config.toml
hidden_act = "squared_relu"
qk_norm = true
tie_word_embeddings = false
extras = ["capped logits"]
learning_rate = 0.00226
lr_mult_o = 0.68
beta1 = 0.93
warmup_steps = 51
decay_shape = "linear"
doc_mask = true
MLP neurons of a small language model. Each row is named by its layer, matrix (up: input weights; down: output weights) and neuron, and shows model dimensions 160-255. Each number is 128 + 32 x the weight over its row's rms, rounded and kept within 0 to 255. Numbers have three digits each.
After each neuron's rows, "fires before" lists the tokens most often just after its 100 highest values on Wikipedia text that the model never trained on; "fires after" lists the tokens most often just before its 100 highest values on Wikipedia text that the model never trained on.

L6.up1344:111158128131106152156125194207123168130128059139131114073075111127115155101102141113074154123158115121087115174196111038138142111103116147072097128093129104151163100140041121170135189162154147077096068153178130107126078141110126104173150135102122168144105117139115161100144129097183158118
L6.down1344:135135162062127129093154162123117132064169169097139102134080144132089101138097150119133136072135147169098163103085152150155065106115148096136157210139125171120048189114188146070092102129115128154168170067194090142160109096173117146146171129172097145139190164117119127111081154090064140094
fires before: "0", "1", "2", "3", "-"
fires after: "1", "0", "3", "2", " "

L5.up1029:027139115135130118129122119135121159114148150137163149133107141083140063134109127206098128151142166174088139107135104135173147166090086144117145168092092162128108106162080144129106105124103117129109134123149103107116139117161102196145085091131112066099122065088176163087157089183160062138
L5.down1029:110137153104107091118221111143132160110122126143131080116157159179126174080120142107118124084126080126137110113143112130120127161182167130161142139120099128085101097118126115089109117167145083121111161093133165093083177131077180092132157152107119146145117097134113158132100161104126084091
fires before: "0", "1", "7", "2", "3"
fires after: "6", "10", "8", "9", "14", "11"

L7.up351:135124140067079127175145110141098180104147157161101175124076098172141070097158150151151143168141147183113075154146091120140137079093094078119079146121138125146067146116174177155105137137071108160124152214145074131152123147099165102124130106098171101162072123146150122122079099151171090149
L7.down351:161072071156155098157140167109084156099140137114164066171124155112120111094054082107111111128173144112079086132079136089161096093100085105107097087111102151131124100186141174146137178120133147114111190066159098138129150134142089056121067108143142120150184199178122129110089149114125125136
fires before: "–", "-", "0", "1", "2"
fires after: " ", "0", " | ", "1", "es ", "3"

L5.up534:091093146074100170124128183164139201076135093095169146118118185084128158122168130171102153129130175182128169153119150055192136150112079085145158139061079160143122107136120113090147147125128111120099132114177129129133099179134085150120128091130162096146087106115111061119141093130188138171
L5.down534:130241116093120079079154074088119108092152136111112111057148143167183113118129083119124101150154157199078094129124100164163102144210110128126115138132127134121102152136080103186191154173080129167088052123146112136147081098075136153164137111123132167072102135152142088109099073165140116189
fires before: "0", "1", "4", "7", "3", "6"
fires after: "6", "4", "5", "3", "7", "2"

L6.up789:135082139155109140139110108230117114104121127173134062101075157150141102083163147168170104118055160148060121087118173124129116151132103137114121122129123131145194112078140084140131117123170140137108185147185180152076064170124162201107125097132111156166130125164143141236093122108091133174
L6.down789:109142077135140115171112211157126123178172175169169098157113090115151141127126119169134057091091183129153156141152113122178110082157147096088148131157135124092169169077144090174117105129158132097129153160129118142134143088207175135170149158115185211123186194185154171172092125119155089100
fires before: "| ", "|---|---|", "|---|---|---|---|", "|", "|---|---|---|"
fires after: " |", " Peak position |"

L2.up1070:214143142125169117164129073182163181180177107105141037161173117083144127208092108174134108154170157116152086126117073161140083135118149131099185119128097114115103134190139168118120187170179137105098115155140136116102100160137128190030103087199128142150126156112110108135092117151116089114
L2.down1070:112126117104155038148132221114067158161103124115094175166118131114104185098107132150126110133092130153089171108188136165082132167109137160189153136152118169079125166159121149156107076170140127068142158068083082067115160126154151133198120120079096159085104162142094193066114169106143145131
fires before: " | ", "; ", " |", "0", "\n"
fires after: " | ", "; ", "0", " | —"

L2.up520:170125124159207165113119149178098098095106135150155128108183112068120091159198090144123111096073166127127181082099139096149144136077101121150160186069078175184139140115131156154102120119106124105069122203229166122103103147117120182107125132174138081140102141097109149145136097102189160077
L2.down520:159106132158149092102134114116057115082134140062163137134112154054156085101139185113124157165167160115088216128089148134076087117126096160151093090160151097119107146131121148139137110106108082084150151153087124144150115080098124087150130140122161131156134110137128053145175118058109089133
fires before: " | ", ",", ".", " | +"
fires after: "6", "4", "3", "23", "5"

L7.up1090:169105177098114164097133113085100132114149136125117163134132139103106100181182162140083145204110101093154071119180120105107138182113061111159134142119067134182092124037147102144136111091120148126101117178079126128111096071185138117117142115189128098139097083111173086095115099142158114085
L7.down1090:133178086149166110120076049110153156099128095091128158127122156192130127094100165129135115106077150092122149151115142087141166127183092157082164109104147161083154109185133124097177113127178156115152054124087072084079140079098122088129095156098159153160178081159126138143115152088110115177
fires before: "| ", "|  |", "|  | Independent", "|---|---|---|---|---|---|---|"
fires after: " |", " |  |", " | Notes |", "\" |  |"

L6.up552:112132158096093102165127169212125109155102174172125129109171119149160106118115122096083124149117187159149142136056119107121107096105104134170132141169147141164112117160143081145098106163124123127186199133173124065143073135107148131186179157075191175102128153150094101058106096147105134169
L6.down552:155128131137089129124142107124112140160107119122108162125087093137134079125153164104157158128155089173097100123147164134130121114122135114088137147106124108131132099197143124137051117169041073128118163143134155195142114147150172067171149159118093127120145145158112158122115063152164153150
fires before: " ", "–", "-", " | ", " |"
fires after: " | ", " ", "dale", ": ", " No.", "es "

L5.up782:162090111057138124184103119137152136101071150150186149155156155172094060126155114130075128127104127135116137225116078166100093123073107125138181184134126126155097097131176100125170178112148067112160084198134155100108071140187147082083125137169062093133128152146107134124137139118143124167
L5.down782:084124177113120184136180118127129100064092096107145074137089098135107127179122151128174147079083141144152149087153076133177155094117125161125100138104193169128146142153026066151120145143093079117125121126132189149147150106081114176134102108121178151188104108084111091115083139119132155059
fires before: "0", " | ", "; ", "1", "2", "3"
fires after: "0", " | ", "1", "; ", "2", "4"

L5.up1263:187112141127138107142099118124107172133159138120118105147190086061148141182166055119101149159177120156125139098150129115130145115135080125109098161074123097096149115133166108150125139099113113094181140152139121099164079138170173199080115088119112072115100114130129153118107108172076174122
L5.down1263:148118145146122158167090167131057138137146168142173080144117099181113106190114150173171143078102094090133123138117169096172106126130190116112164117165166116129152104159145141149121114152094164062161163131113113138183141112130125108138144184129121132094147071134076153173194095165091096168
fires before: ":", " |", ")", ": M"
fires after: "1", "2", "-"

L6.up641:105136164097111177078083101073098137080189137139158141172115133132164136079141109203115139141151195154123104118096129152153052175049129144113149099121116147159068090090127150170153161138126090151108088141088114107156157153109192110134170098128146106141116147130147169077097146151122117102
L6.down641:166176114142126063103156058150108142139131151186174096093163143099074123181140165169139112132151098120216085099172104089122142120170100055154096179157079113065170179141122136113134079113111111057100085102130110123156127104117197136118074144120121131104173127122172190163132101093171147114
fires before: ".", "\n", " |"
fires after: " | ", ".", " (", " |", "1"

L2.up794:146152122177200133151098133119115176134127169145129107157141103147111091164130096181076075163120178096165132117189166146137150127110128162136045203102099083078187133097101106149070096090081132077107122139205156122173108113128097151096115130139080142134133074059137091147155119111161140084
L2.down794:107119151105091161134121110125089071139120082145162185133170084141144159072117094096099126142146098115099144139129107105135181157134085108115169060084187183183079145098152160170138088169128100099130110129116145096097110144064166135131148149116142106143170149175098161148119126105064149168
fires before: " | ", " |", " |  |", "%", "% | "
fires after: ".", "23"

L6.up488:064110205115082093085132138187142145165139135175116145136119157099197097152149137143106136118121095194092086153091120097108106150136091101116180128159083124139125135103130163115125165150174123158047131136181120075107150136120173168080153057163121169150100116125143085089110182074162150168
L6.down488:156157134189097103143122138101101129069113119110133076215113118154165097100112124145165092154158060073187096105125156084112183076173159103163140116104165169143149145159135167077144135148174182133139032090163124121129035087077120121099120134108153130166111154154110109171131134192130103162
fires before: "|---|---|---|---|", "|---|---|", "| ", "|---|---|---|---|---|---|", "\n", "|---|---|---|---|---|"
fires after: " |", " % |", " % | ±% |", " | Notes |", " | "

L6.up1210:156142148120142157173109097154082120089121108165116111134141162166153095151146097107111132156131159118159128131083113119197142171117142133138183169115125136158110161046154123086129153191098185145138170146125123167170220126037119122110209120104098088157089101163157122141133131155139164161
L6.down1210:152165199135135085133154167105134121146149105151149180075074153169112098102135122166076103143135129111152139160184146098135175106133126098075176131081093043121098138117177178150096146110107118090113117080082076112169090069122162120123136086109090137115159118153158078105171184080168166082
fires before: ".", "%"
fires after: ".", " ", " | "

L7.up746:152114128116130081116128098127223130159081120115144139125097129075112087105151113194124099164114184162140113116141120110082143137124116133164152169126161121154103098125168154182120112118096091152095154195098162143141115155150163104098185172187083111152077071134107143083124132123100135112
L7.down746:118121120166116134177109136140108144121087091103111190102105142122122106180118213079149152130132127121171103140123123132157066155116170111135138115123111139100151151154099102166135098121083100106150107087144089036135122082119140189093146111097062190096189117070165148150182129150079159122
fires before: " | ", "; "
fires after: " | ", "; ", ")"

L2.up1337:164075139131205131088108138137078117120126109097185162090138102147121084166138093141117142132154130082098152137096103177099120153058128142128135154113089125140107124159119169141157128096153044125093131158175155110122063148115137169089116104153127179190115152081112097139132107160156078112
L2.down1337:160117114128091122108120125196157135131081148084173089146128180090092134091132131135182096088115080121115119141171143171122134080196120159180154131160115121098080164122144202126119093140124142152162107167111107128106172194144147133159093072192121120108122121185102181123139163152134167130
fires before: " | ", ".", "°W", "°N "
fires after: "0", "6", ",", "7", "4", "5"

L5.up698:114137106128156092178059155179168093051154109169135146124157127107105143082146174186147088156158147158113162152100108171174125141105115147109114140154050131138114114138128091070087181160136145138133134151130208092140149148113109102105170140106192078124126153114159107169098074138166090153
L5.down698:196111160084164119097180173100098152123115119117167140123143102132099109138086088119167090193113045092145134100131136062097064150115087138165142173111162086080154144149137161140051119134118090171116101178143060215144079128162152147139117100158140171119146046166112163062124128160127152139
fires before: ".", "–", " | ", " |"
fires after: " | ", "ot", "; "

L6.up247:156165166133130123058180105124102102169113097109110119117135130105124107147108154096109113167090156160136108125145134176147137136113115143151190091100096097126177131191114091134077079096131079125116140111100199124068133120091177177060091130136154097139177143143117122091101177132114093138
L6.down247:094120191112091128139092101155147164135130169123105128117113118140140060103127127144105137078149120123110180142113155168115158148114087096167128079188147078156142086067155108117141117068167105088132101125123093147156095080162069109120108116122110137141114182098199131148145111094098210138
fires before: "–", " |", ")", ", "
fires after: "2", "1", "\n\n", "\n"

L6.up1115:123169161146082100120185089090138128114150071065143095202100145091161133170107111160047108149155135133126114209193140139152081201185164165146137062134116123135113152169175087104146120100113095134136160067107129124092213105169147141128168121174138159107142102086130096133162109175198139126
L6.down1115:122065087157135153115077117160120164122137124177073184085121217106104057112073120099137142095159094058121128145124118119132142089160136158094142162119142090166063111119096053167121155137187177139059111103148126155118166172108113127094130100118165087169113151141136167139087126135164095165
fires before: "\n", " |", ".", " | ", "3", "0"
fires after: " | ", " | .", "0", ".", "3", "1"

L5.up113:153083115093119141094142115096129031090147158129164152136160121100110119123139157105145124169091177110125119097103059102167062141115108155134072129110113132143184130172067113194104116140071136193154111131174198115145161105133231159070129172138178117084152140088148087161137195203119089152
L5.down113:073124133125121158126139112084165237131130108121072080107153157083121162117158089163063159090166098177117094183131165125109146144167140121131179104177208149133182091107119113103073132107152138120123143177084114144143103165082096038117126089081112159138134091119095094109134100053127109133
fires before: "3", "6", "0", "8", "1", "2"
fires after: "2", "1", "3"

L5.up1103:159099123145086063087139134126093102122161138115181101143115130165144036160116145168190156148145138109114123152160143120165124157140105114190109133099114161132087141108097071103126139139185167129141110129142185184108152106173071102112119084156118084098131158109140107077136079122138115178
L5.down1103:117126035121169142085124112092121103093165146162119079179140093158079101150148110136125100113168138134126044121233105151152156127094151129225188140121110215151108151122176095152159135154132106091123140174110086105140085106170145145130066141106081151129123119102144154106182128098095162168
fires before: "0", "; ", "1"
fires after: "0", "; ", "2", " J", "1"

L6.up786:128142123062127132149141120116157122120132111158120160115130175145117102132100089203137156115143148150081150137138098104145096115139169157148128132169106132129146125157087089107158151178148112122103162112224106167132140080142108150106131149201104166074198093165135138123154125128166146156
L6.down786:142141144125135231107175102093156140127164178166163109141140134124111122130160152116104146059115147164154128160077122062172163128151112167128168206102152143185113165174110126192149112108157152105081153147122174127154101133124160118122128134138098142122149087077127076128144139116069140138
fires before: " | ", "; "
fires after: " | ", "; "